config.toml
n_layer = 12
n_kv_head = 14
init_std_down = 0.0
beta2 = 0.98
doc_mask = true
MLP neurons of a small language model. Each row is named by its layer, matrix (down: output weights) and neuron, and shows model dimensions 48-143. Each number is 500 + 40 x the weight over its row's rms, rounded and kept within 0 to 999. Numbers have three digits each. A neuron's up and down rows have the sign that makes its largest values positive.
A block is one neuron, or neurons of one layer that tend to fire together. After each block is what it responds to, as a language model described it from the Wikipedia text at the highest values.

L6.down130:518528493525476527495508497497470476506532555507493562537468485473436462485484575523544504485539514469543537590513557499546489522494534484518457464528483443542480552500546521493526523566521508548582396550409560449433476550524496490436469440496517443442493505570528493482484491513509455492
L6.down1214:487499506526501520500531455506472461427494447487579541437446535581438482493465494552470477426529503483552453415515506499523537440596534412416555502492472577505465451566511541437478578405487500516536457540488491549490464499542524494495480418446507558555479557473506458487532546536440436478
Description: Zero cells in tables

L7.down67:477538447481482452483599452499493533499489427578464548538423525487477528514502475458502589473588512486513438448488445498612457454508511511498479432543529554465543547436468473536567519556512523476476479489511549529507531488466466458461476452491592423472511489470506509504448501507606463468
L7.down456:528501532473473531453531524438499457575546510481482581504446491528544532504530422538527534457504451481519488533444506508509499515470502472499533537486479544553483460525476442539521540516454517480454446464491560510528515523556460548462526525422513482519458480506488515504512566492638493489
L7.down961:426566525460452489561501480454512444539519514522497537437444473465451485453514519420509560430517513477551496467549497456509485486436459518556484479454616520461469465521509501472503523547438483481494401590506496473521490456492554463444483500496444516540497476558523456531510453534511460511
L7.down1198:520439475523467426500472514505506493504439511496459542559474480513588567502539511477486413470415452444477527471511500532381513504452415491461507518531479539470538520498431534530514490440482479507514517484605511429447589450481513401476542570534507528492478428547501478541521488558481561569
Description: Dates before the year

L6.down32:502485474509541472484462453498544518455482529496532505503524419509507480515472478509501560466558452552554557533539514497459542479598472484525485550525536500539552501484508475406463459428486551551495536516586501516544508514431505468533562447574469504517469557450536485516493465550459572495
L6.down1497:521545501522547530479480500484533499523495563491479499510470513546541440526543430488536492541491569512530423484493526483499538552545464463518460481521516557437490547452470465532515462469463584514480447555480482482568513516511531535509461436535512516513559476513466451620445534558545467430
Description: Clause-linking "as"

L7.down90:433495504513503503452467482475557502574486519593472591536491421567429543529436544421447595501461480507500501519515531458495576500536550451478460494501416465491478501530507503518550558502519522494452513495459477492469493528460442590462439493474523510490438548468602514464499514556543524493
L7.down693:515547544517495548521494481480476526465515477516535452479539566457479518486540484480510506581512602502559548542524414455512439504514500531475520512519468514526419444532523556485481416552518477453525514515451513553512498457436479510506466473513485512494512423493478502463543509528491462457
L7.down1105:522503491480485482534498500487479490546543515476573590520466455515506553487548576514459513437538542553475450469512526514480516484527522517513531487463488446484516509549522459503501514498558523546472446499588481521605493515426495532480526514427484478526502509428487531491509457521517478498
L7.down1481:464518530482445548482502524511496525511471483512516535476446499539473559512472507590451458415481554513439548522476480578430571503504458489522466437483594537457521465480495501509501495508571477420549531524459490442498462575529453537513510516479484500536467523480505517471595564529530479466
Description: Section-break line breaks

L5.down630:541510471592478550479490551482526515549500562515499569516482516483528516482487559452489503528441532605429509486435497535490533523543508465521529534498479483521480554500503521512482411526584536480499474513562472489562590534532411511465503467470428489493505529462512485508471526501528532472
L5.down727:528514558497522506562540517401492436520576502455522435488468503461473455546475515463477557503542458430441525557390435458547442503529631526542524528532508486530506531528488533523541500519517516478525463438505568545543515413437471483458525490485530415490490496529518505493578396550487487472
L5.down939:441404468563498569498501572536461529458556504556487463524520471486458585526448484479522569515519430601459546445446559502464464517485507485491512404547513564465460535503598564544435437506610510469493562513512523448560427528508493533511480543426527463481536464542509563533463534457594515462
L5.down1048:496619506514479493517498606508510489472427537520525609525442575520493478459526484506473508428481510420499506456442464442489541480473508492530450503480507535562535511558518511553524480559469534484560455495559513543557508469500449501536454505439491488460415507473496521549563571502536440487
L5.down1051:475468480492521487468456493558496485511460461491484491504534540457520503467556555551504544434468425517484474417468451518502414514454471381515515538462468542537587538524407490555461519419503492464530463503554495506531513525497527445471489541535505496581502545538507481461538485478537497534
L5.down1376:536508499470507487476431467454457493523533460524512520511492475501436497573535504485564505480477515497533485500466470520487513487475535513515491462451459457460495465523456471440530491562562474432517452530481489541507457444555479491455510485482512485464499464507442498493531449560537414519
L5.down1416:445414539504411505433433468491443528480537493581468515472548546452443522592485507546477446538450639463502529469428454491474517489482570506545493550479448564514468526490458457495499537496521554497482500507506500522551489492462503535553536471531480531494493521484520502512501474519509559565
L5.down1452:487544534480531479494503445527472460523493532489512447529402536493553557500467538559519423457464549444511504511455514549530515516462515467485543534468557542381563488511525555543471510500506529478573455441546515532499514597490476537478547529449544464507525497480476511465496507522490541462
Description: Word "place" and tables

L5.down327:465518512500484476361553463516534609450461543484561478496501551478494520451446485505541479539463507517494477496535429543531513468467505497495488540479498438555490516489498451542515489437564510414521414526523485534503487441520496513470483532516497565521498476461552507579468491495454549440
L5.down482:538565454466483470463528503497543540438461485451590514460516460539520537396491504492505525472519475519491552503567464408416502486492438593528463496456519458538521463538478529507475488537445440504445489437518519469438569492462551507481486507548498529490445520507560526563431537468518573518
L5.down687:537437511532527515487634483490445444432556497518494505494492519456501514453495550568556446515471569492568489467518499495521494518491516510502512580523492451442436499525502489547556500536567499559547437444557496540514498521520432519528495450532468532493461446486512438574501543559505497526
L5.down887:473516528478453524449447507417427592472542546542482485487573490590484571481468474540532493496537549523555544497535459535493480540532522506447420541503555542506502508494470520492447511431563520518482465551486475533449493422492483513519494451520486531456529503520450499546433538503417482500
L5.down914:484545533593531507553420476517479486565486492523545398524528474518458546480503467528496478491488502501429446497537465522456503493579475528502413503534476477437499538536528532503452474536526493503475469526522522494551505543513435499468544592474482517544499581482462438484476490470484593525
L5.down1187:495607480421491492481529428396486492559520505558506448485516479480534448520513455537535524510583460487451541571471470495491561483584505443494503470545511454493498467479489440535528547483566508500534476456455513547582517496465504500527468501515509456512482479509512496510477509594518461520
L5.down1322:494495486437456510528497482514525483473588587519529435515484498519523495472532501483502522498485499541575573456534475560479435512498523476540440520509527469500467450555526564551463512538524494533545491502536479488446513421478516498520476463556534509532447483464498431498509531529470485421
L5.down1381:540516496478465507526481495530427524523525483507511463505470497496509520501529471487545461451586584520456451476461461517503485477595498540480540499468447448484421555499510461567536465478484514453495567494538443457482538474481513527528604477551512549478498532479561506537459487485464475477
Description: Zeros in statistics tables

L7.down260:441460545461481499515469520495514485457523513448492504475562459512536513501498540519445481467490502514507593523457494510512494566451508522504531505485524528521492463464446483503493505527450521454481445498515464472519414558476485514455487524421535513564519501519511485461482470514514529516
L7.down496:516519554537562498510492475482446495506422477480448475496496516459501508442554558473502459518509581548497462542429475571549565487487477521426503523531443491557546499507524473523503489473466542556457498437539449538466492453481411493462457475397503493561498474528486507525468530497480564542
L7.down1015:450554492487414495523495506459501563459542536453458511542502562518521474513532444488576505507486504520478460505538505545460523561489502544440491484413493606544508510445553496524537500477461489467438485436466470563445562525508485477427480452536549365526496506456446529437518516489548521444
L7.down1257:478490509567548489540530506487495505509459513531536480548426508504559545502439447442496529468511444491519474486574489523549474478402565493500466459435490487469481497449550518484477599541493478535569467465504500477527557489567503434413513479436492511447427488508510518457536528449479498496
Description: Award categories and placings

L7.down18:456505511543414487457478490525492490522497578521437485508460439462419501552555492490506481500395450528507503513442491519500502563418574516445535539546522489437480489498436512533548432499488499530509509476472545494453484440526508479521471458499471510478501446520530461476520504481457477561
L7.down463:468464512522458521512510422472487547528575484425482453540493588454477516508511530484443531515444423589448518476462496463481512507518513485520488561489524563523552534514507596494469448485501558525473452463482466488544562493482541515524504595518563469448500491517512476454489532568567544481
L7.down515:445537504483438542520457505521468517543455496466462542493482532488522469495479460464548447468434515490461529494499477477495496486441519513477499454530479428570489461492571524439494523516541497498495535477438508462500427530521483485514516536524426457532499480419436491517459536491512552523
L7.down584:508504494469510518521551427432506476497513517517540517525482523518463508435519529518594450518445517526480574481536487531539548484467454483462497475501542512539440484444588456491553462493525483524539573517556488446540490491469502515472488484507510500564483526468513488477543547497570470580
Description: Late stats-table separators

L5.down13:467511393503531504469563566553552470505427409512417439495481509529477485518493501509481481458487468524538505540451570530599560495493456484553502506544445478489458464530573527408501476472495498522501494502444465522445527506538462510539489437499530507474521492500548402480510482546515464499
L5.down34:503487533516480571519469476516478569503509448426448528519546474500477508483540495588550522510451538499570488496540497467467493565540484476520520467527473549510463507544497457493449494571472493562537505532515409512543519495515507445479556475467435478485486506489548464501519523476602537565
L5.down134:458481506457469475488491555498519544526520491528494575495447587501517469467496434555501495543539571441532444546493448511456436514506497496465484506518422585523524441532529463441481502557486465493544498546512499492438405560494468443396475439481486485447529501522486561432529444466509566556
L5.down268:529479469551421525563496490468577466476482525483432447455546486572472555516475451417530488526498517534543491512504534491473510506518474533489544492477509495558538555478518509506425454522546503552520557540476483526489489548436533419478475459487393535504505450506446558481443466454448480513
L5.down397:510510497501573464503476493528539518440496527505477478461463472478519482504441457525547431546533523538510482538559512566490527469517464435519559449464443475461448513529511526536513456554473504536506473528510483514423556483494519504445475466489489507522538464510504530507485499420480509467
L5.down421:449488552507442487532506507566509500476489489475459513532561549488483497581525447517536487514463555488515481498439468501445414537495475485524524539444423613554529518515509544491524513499572490490448523557472468546549566453512492414531541418480489507458503481487473506431523453482523521542
L5.down425:491441506542473478437448501511559471460479506563502557521468456527477517541512519513499545510524451522459567541562487452535521475513476492439600501463514494536568425567440539479513596504523521515431508514403478549482523518484574547572494501484527471479492492501418538488507465458498519467
L5.down814:519516500520488529463538503489469480468483448453498547524453519470460434500563474454552547546510501577518474455530519437526472533557533511513493506484450549432533496527507544540486463500510480484507467526460527500465555439491547509515444503504448508482505514507436506422467524435488500494
Description: Numeral endings; township words

L7.down177:504476453445452554501532491520503488565507469572496454512487451482525498533567428471511488523476474508537456459460495538498564502538471514447486454431554466465520481479505536513492460437581523436482500451593440529409547428508579538470485499529486481527552559513520531472528465465470448482
L7.down748:504443506435492521574538470546493534474547445450509527533457421502535506497523520476573476480427516448510460573531471515495517523481490495502473517524470552506526494468574490460541445505494478445474497567503513496593522510451436401469575535546481501480486498505550523450561503463524468538
L7.down924:503510553456514478481484493498516461455523485434517499495538518533479544480473505546507568536486514468493520585511524496536502491540537452476498564530484527502562492523522508560530437501502558487571511497521500503486530474520541504548502514462480467467568467450511479442496453452497586534
L7.down1449:435506475534568526442505538448487535433506465485547542535525534522535556469500506499489537430585443505479488559585493520445467568509529490549451535447476521529562520477438587539516481424529536453598449547525425493584504466445456458429537504451479471433543492510487496462476442546485500514
Description: Final digits of quantities

L6.down862:505478466531525472475525501488509522539537500526552484464529491475529511511446463512539532513514374501515494548495491451547592508506465499497541505464526488487519501502510523541507523482525482442478510487518513527525477493502496501511459488530485545525508491523521485500494530470452563498
L6.down1026:460523501517496527463474503512534501472516480527510583518536544505477458540545597505491499506512478523549459452528497483469566539528512502499443521497562516509504506519547513515501466483511500527563518515480546465505450525536477504498516530463429501463579561497486516421516487519438520505
Description: Boundaries after statements

L5.down101:492505494497500450469540485428445491488496423492460510490446586473488444438550522447457509453522484610468462417459477493476455534472476534534441527454535478586489504494537506554474447463412446490436566471549558491520536502433494501513494533465502466522531454521515489403502543545513437470
L5.down106:524502556494512412513514510424537538448507442518477515479443546501527555414538494459508512495478550534497413443472536484488463527464477450540507452444565518509497579491531518495482456464443490538508534513457526473541495461425379506524528494436511471542491496510525550469507460550533458491
L5.down628:532511568552518461501505486522511467400534513501503542473409534515576535488522484482450468459494458532543510584536521529497483505543500529568515471500481492550462531489512571472469464495471422484541525537457419558589490488495527525465446526561522490545462501466498441465500472471391427533
L5.down677:495505478501497470456474503532499517473586527471484463528414464474453500499527464488502497518520494602571455506506509579454477466475535505488510451485496455469523530447506432516588480476453452506486389491441530528527513470483497475476563458478458566421556479540476510438470439509534485534
L5.down792:498535482553518551531464549530499451524520454503538465501529465485453555506519505496493508523465567482485526472476495551457533499529434424550529466478484514476493533564473495594550408460440452475411542525506507468509519458527495520525548529516481495545515411549584489468502490526530532439
L5.down892:480541487537524432502481479425483471493465527536509511459482471547546496497430491524479563483493484542473461481526493538518428453517575511572471518580477526462497499501468567482452475504474524514538531484459436577483518451539506521536533552548495596492529488537543579499511536570498492488
L5.down1155:457439533519439480488513515462463507471559531541526481454540512451454569506530479443480527571447505500580506523508472450471433550464534531492594502545458580506492536615506487532495507527503449493524534486493499580423546441482463510476543535508448430571536556520534487555449579481507486543
L5.down1233:499551465545470518508553481549516442478486488454489509519525527472511454517496517498517451490482508537512467480529484511523522533431522458467511542512512476502500514502427479495541466487468539448618523455489485474509585498531522500503574542472436493586512541508558518535513488486523470555
Description: Closing marks ending titles or fields

L7.down68:525506493537469537520516484491465512481498483541516460538492495467489538464544544575517416496515520511498454544443481456549506546479481519545526507540493424397382405504510538467511506458516451536465595507537536509534548529464472469411456471509487549545538508538513534492519452474531451469
L7.down852:501465501413523436484523477478418511534447487464537476509550458516401478549553481520437524465533408449443469500533525497549500524521578470458497467483504506449423511487516506570530460459448393473515532535494478536555537450451507564589449560534448474521503465507444470539528528400544466551
L7.down903:531505541507496427525516539443481498539478530466510458529527482472458498393534427469517507512454491447485548514488523491470500475494569534482507536539457442472481535533558554509505439477497472520506516433587498511559583506457472453490546534454497487432555458455460477544534514467538460508
L7.down1340:426506463465510520490537502499477497517482510593541504497501536462482570520477495474475480452596484454564517526441490506453489491494535483464558460546520454525491532520537582541513494490546503378533516543517491481547580513495535422528551537514453498495536500523458515536530503474474492440
Description: Person-noun endings

L5.down123:536501536554468454519510487522480510489463446558461563551566519483505485515434563505510477479526575510464524481565514503452432544405438504522472558566523443522527496460519492474476498452541516560484507569481533460512469422533476490485481551538488448489529497499550537466480522533499531504
L5.down341:413451532481507502456412503507538547447466483477480571469513418538496568462472486489546520464514521536551444515559415497471549463495471493502527484475532473476532459475485500533548474435519457458487563554442534582449534508532493558516536441502541543539450507524517479513503494495535544494
L5.down510:496608495510514531502503488458482462514475473497456537470506469548537537533525575469522459525561595541483498450565531541457495430529424448544540460491580540482493514522515467483549507497464469518467454471548591471478537488493484491527510499468565459438545484504570511487506486457478487514
L5.down540:482523515501426531439458493514513470481460491548476553547490499535383546486525509504500565518513489492427446459457538459467492556524537480558566516469559493530446466521515496472550519473481561500436568528495559488531466502472524487531535528531504501531514490517533511479527474445418501534
L5.down604:480492536487483487527484486521476448527469540483535481512473480505509491582534523474445510511443533536482481508469511561549561561511476405461536516463491475486549501461479507525504438536438465464551503497604460472544543515448522441527508538501392442464530540505493496498501447554491480477
L5.down1265:521565548507462475420567498574542471519459469499481555527470551541439540485478500503507486515525585417570413448489528493481476433497530502463439468492498507532465456545545484439477490566510515618530519517502491554455470475506475528465521507476625423461480490451537446484532490530464518400
L5.down1345:439484534499477453526524463548467516511492487511527485448487504482520461526470570488521488491512439510541517464475503416458477511564493516494541543514517491515476576465512515487508479594457545476564532460481485484490516539514556471544493492452470485545508532473519506452494477546448516560
L5.down1349:578537580477473448498493494528464474535573499531514585497497568480544523440523541507476537487500529501543511464470492554469459515458460414517476528521614556528411579523478381541498443496425493530492438473485496537514494447507550518407537556544489526515564501496468509510518519516456503534
Description: End of section block

L5.down176:489441449554524446478522506541520500452398521485520486534466478571420435439472393543505432482502493507519464542544524487436460565479460461491446487497512481507539542529551454493532547545549530497555534502394556490508500402554536526534491466454458513492480561437450508478444505478545520482
L5.down512:530507445464519497527564485551484453489520434478505506486488499460487452474515539573409505499501454493510513524449443437507486502453466511461500465499542476488500472471457591455510557513516504508509541518478544536532526523560547575439481512470534476538516488501556474494580535546537443494
L5.down579:531515483475567563466475492440490528473523518506445483461483473542506489494497576528486521489459507571550607436419534438554523493445507497471530574512506437514567579493442476521493432597500527499556493435504511399490506564471423502470557467560507518547413527489431503530527545464469479507
L5.down705:549485473599475507533497572489446476447497492463483484489484532501460453470468528475542480532482490493499603506459507465463509545532518540457438500507457462515537454449512476525426468457485449495532505409473477485535495483451484471476490481534495512523461519486437453437532515519575530440
L5.down728:490539513448523524550458530498524568442529485491428503441572484464562527486549498525518478469500508449526497530483481533432576452483459463423424485531567484466477479513451534502500574561514583522477515472448471548549490468429500540525582457460563497592526480471484473542477482398515523524
L5.down1113:469481493516495515539493502548530476494494421503487427491481495509519538508495442564465474555467341447582552522551511470477439474515439550532503493510538517435470579480544546433446525458520493470546508472425493490520508484510550442536503486478478498496473445537453505506451520500556523486
L5.down1287:469548500555508499503485436511443506495511496511513540516444456509497522533488520546541522428555472525554487507534456478510529500497535511532513476463498448506448550548482560569457465494475505589538536463451504568517483492521408524520575522450497455517508539496495522520562483511466506583
L5.down1392:554507544531488537491507523505417487475482460446538494437457506526486494494507456489538489508480517478472521504526483506485521489461504529477518502534517453554436557451485546516473521530489555461535521503576525549487504522558520498513425489521501530522463524570510510460507504476489559538
Description: Sentence-opening function words

L7.down291:453398495564501391546473497503425558526545544466489516542501511542490406461488500425439535514515457460465420499502556557538501514518511456486496490460520520434474440500552510507533456479453470431554540522420533557477488498521544497454560543499497529535473508470515471449419537539544500405
L7.down1235:499479496499490588530409529520552526539438513473524528515527469532556474437514491471492504553385506535513529499500489531499522504403488472525498516518538486507539551452484570552508492528484424473535466508447431488578537447512532465547536537454548519519514470481537473537511499488578493559
L7.down1526:521502429424532511495517518437592498472440478484486480486472564558529455486527555470508499420502480496525466465528517554466523489469517504483482459447459466505533497475481449573530497520504532495540544487496460465532488544520458487518529473505477539529478483475524523517503511497495489548
L7.down1528:497487501459536503555457486564527581496538514451440439471485535514557511512485549534538531505503417560436480495519557508476540544426485557521480427426519513521502536479535536531550482495456500498525520573462462501527468496532399483508502506453493484568565473468546517442475550517553498495
Description: Sentence-opening subordinators

L7.down26:468428478488565497463517539510448456514556491530483552474613548462501547495563495453524451468479449527457488451541487499513526510521529442500551495547463494452479545513490538509484465467561480438598500457503472465449503441506504441492554489412505448552522500513457503448512530468445435493
L7.down134:483478483440518526560520508604472509475483545495559514488544504565492512467461477566583475475463506554507484465465454434498532506456461500506565542537496523508567474453526579508572537545414448463569520487505485499510509486531551499466501512453475502530487515473439452471549479507482493519
L7.down400:514490389479461562477504465457485478451534525570538509526509508482527485435561457552480502533454436525506470394513546487425474509531591487538561465508539553493467516541498497472429454445451522544461556446504461576555504497521505503504530561519481432526536504540445516456518456473468540452
L7.down1295:492492490487550491490528474459523563508540449509503486585582520511453527524526571482429433518578476498523483585501540531533575537531463517561528484462526512507405577414541536558513566567486496563480487537521498524495537507400533506469474505513494479467420491475553463426526514479442406508
Description: Title-ending punctuation

L6.down36:426486467500543512516516435523511503531529584512445470511464539522450533481486419485458517557482603484457511523454484482560588558527536527522503498498470495501499361439557580479449434539493456495574535480467448454548533515504512473536517562568451492488489518517509523487525509540544466533
L6.down222:530435535414491505485423500479474493499464488469459475508533494479524592528488475532535519534510582500479548434526482508547459488565549532394551502557541522567499448456525507534526474455493514480489481507502469526543474494553466499504543493555400523517490491542574481478447562499506462461
Description: Word-ending subword pieces

L5.down205:465446473396489458479477549492434540513494528486541526443506494503514513413489519500524463490513620497460456459492514501463550507477509462484517485549518468560530473473461601504493466527423486459447566485461504535484511517483473507557460544468539465489470537498574523479508468525514523431
L5.down520:545464508499487544543554577537490439471444415491503546525499471510499553584505550484497455421524506457544576538519592465521515465461441541477529512495475476479491496511483499474461455579502488564502470465464418511508550445513479574512474535571523471399515460454471437520473517511543495436
L5.down608:491440436561480445499544544504499585520499443544554545545527469515534595450474435513449527478537538558528474475467529501434521501473478459456492487493489463552495476496520534490440525459458507486478526540474521553542530461480486486449461448431536454572514489477479521472544449526515568533
L5.down733:507481463415501520509523507432470559487452495484454494589512419522486607452582542521442559505455471490547520510547441513432505474548492505558442504460489514525479423482526497500490447431500484566462524533480482453471490475488516442540490438518550512539514540490452550457498510514536491394
L5.down815:525521455487533468496481507530593484506496504562443483484530527555579446507508514458496457468555515439541484510484496491631556537488481457442634519499464447469530539501498533463495489479492471414489552539581532519520515609497521508541540545537541505449534490408492570542512563489532555514
L5.down1010:435510442475467477452421445499502477492504478548490493478474542504505489572565506532490458535446469494511454433458460453479464445487376478475549520472449500551563440461496514531494452495532465539516470451425451559506487528536493511484450560555476477478483433543493490548545556505431447519
L5.down1050:464415483494511515468537464509545513404492529517486511477476522488465567489476500568501479536509465520520530511451514524499493481482476443517509508547493508506480454524512461575518490541510501524527455547478474462511526462461518503489544520487541521453519440510552548526610444605497419475
L5.down1332:484565486509529497494510437482512555473496422558506530471485446531489522491485465562531483521527340475547457540508505546526460522531464500493548490455476484464589520538516523507513580544500563502467494510550515469485434520549490495430497444434488522447525459494537455447535487513466498400
Description: Sports team place names

L5.down234:520437499477548415531466472507467468552518510553548476532468404430531500531472499499511567492465451487468485505504510482482515433474555510493480425518468513476529393435490464483561479493483460533529480407503487513495501448490495578521507521534559525500513482485435442543578494578517499419
L5.down674:462580512483538422593537518495432485504428577506549510484511602465473570417519544488558534489547472517459436536517502482444548540573577485471467476478524445442454587531521576499515492392551591478514479435437526482508518460541480530574536467509522525523499567491437497480478527502458492497
L5.down787:469500528511459443414487489480463504502494422490516483538490488541532451465467457463525451466482426592401545475491516489498466496530470486464474444561552488556532501488465511450437527469498461544430512545573501462456487513511459481519535490499533511438518508454559553524510462554528513483
L5.down1007:462495446465595532527492555515493432536522534480470469475467488535499500415565579569525487551526494479454458531571564542512470488486472521415456539494522511523411521488491451600435429498526472536491507531554490504410474513479540487507510514511484516442522481518526551493499531422513515558
L5.down1170:458457553514505404585502552549492508536449521529524537502558572510438549521440477471465537514534452468502473511571425477513515445521606490437488518513456494497508516552546571531477451449434495465538448467517501483542528480460447465488487565510500454508532553533493487522534476459517499445
L5.down1219:546511494473506495431519500572505493421517498547497511470403524472504481534518518452483479508548435503537433456473525449478521527514499507539527470498544413504496539571502456544493476541519515535538504556451509481550471534491516538511449505435552468534509526495520561518455540483506533506
L5.down1223:499461554480537486465433550502504493533532549477508437523497582445488513549495528522534488516497480443463504476519487514505471459513561521404526510505485488545508432506533548519488453428446464558518499454478529471451545457488457562517486456482480539443535580449563494556558502451516503405
L5.down1515:589502483484571507504517515548441509519493573489501470614480556438522549484484496536483475444499477476461502502453459489584537510545439521564431521522520448555506507547451536556487474525482478503494579472489471457491462486512518425461494511486563545536495457572531505525521527490505520498
Description: Collective group nouns

L7.down153:471507585505480471508517502501417515485532540478505553540629489414592515539445423500519530488520451476516484446591516603475475532513544460474465528464471563521575515495462462543524543531442492507461527500479524457500559490503508415503533512473569448426538591500477503527446572521493452492
L7.down627:562520451521513518511530475489455567524512482474545508452509470523472495473506514460554507492590457509525516469482497510457496517497485529492509550512526488522536516484523472431503440520494468501502479388393483528499536537468606542439488485473544528526494495454475496488475497474473465442
L7.down877:461506471453485447509543449483531592537474466513502506537512590504525469510530504519544516491470491537530508410475555504428546550556617559552537424486584534451497457496512494525474543496442494516528497479546522457513500527507512456569437525456567440464584574465459375475533442530472474494
L7.down902:466470512508556514572486526615486518530509487477588519547464519474417576488487491502480574462449423524557487528528508500503456452435502452464500514508519489519579496485469524466493462479515507513532558463483453489490478535448366497457477523526513523560493471520485575444510497505512461447
Description: Proper-name completion tokens

L6.down1329:481492556527493539550532508490548476556483518522538560533458477436475473525461494547481528480501478603499449479541503506556471528499480513548506567546527496580550421470493489559462559524469534483529499472542486575482523479491508549427594543443530511461479483427524515478508504574565550550
L6.down1485:457527535470492447410481529531591508520559537532504422495505511465504503500479446432524479488480533611504457521504521488470468480483551511498448568461475474484478408470498530504459499573511543458495498482516463525488509460448444529488541539544580509470543522516577481489503481462447476533
Description: Place/club name endings

L5.down70:451511549469445501514539409579524523483573518518533539604440495497466530490520479580531474517437482486488483533535513469531509475466513509493561531521521514558548469603502493480482456557494349530513548544501526516451505494486515423512532569459512505427558504501464502492466501522485460518
L5.down263:451471495462419518405518414445496481560525502492459495558469541445526522503472508472522466466501474504459440501555523510449503505547530464504390496510453556536523554575532506508415455583510478413545511482532538521510486578511441539489516546503449499542489547508468517517430525451532481524
L5.down555:484423461477538504498574413486506499506479601549419447563493490489467505483519504533460573559468414548482442512488526526520531529494479517558449516493542452549492488490525507551442474518500498454517525503503494523493586496437491448445553505544382509446455480479462542491508473518527469498
L5.down648:441461504544443460508448517517541499551529475536490459496476451485478492448478512560466511458446446483465453425558579474509576521531582523543496507455479474507513488552525519482510407502453439412567510510538524489482524474482478523552579476529497469523557460521463449462474490566528436550
L5.down794:465458533458469538446496482514525449451575530481488544509528529559556474504436552507458507471517436521454464516520516473504474483536448476511425565501504485547413541533505489557470442524437506500446485485500503566503518520528481534509520500452514516458512510443491482452525540512537416521
L5.down989:462456460468476580535502507529512443484518528491420532533467496487512512494510459532569497471440550475407509504473529473515587560552498499537589473494499528538511433463519595545542349423550448492555506486496458473520575486510461431498516533527518548505540525540567551530530531428542551515
L5.down997:520476500532547539462519469498470469482529478495438508468457539532531506515487493458570543503464478459572478452475520628545515386539568476505497486519516482505464534485458383477405470505510501456487500492523488482456552458558426462504479523510498505585509452493451484523429500506451540461
L5.down1315:508455563449497505495503526525537532434545539500480533540550464474471498552519470502513467507479431529576463513557463533552502499561510536512536478499552502484537536467525496523495472517441531514476511515483465490474503543590417449543525541465508485431513495536519423442506490552557471455
Description: Date commas and name-word endings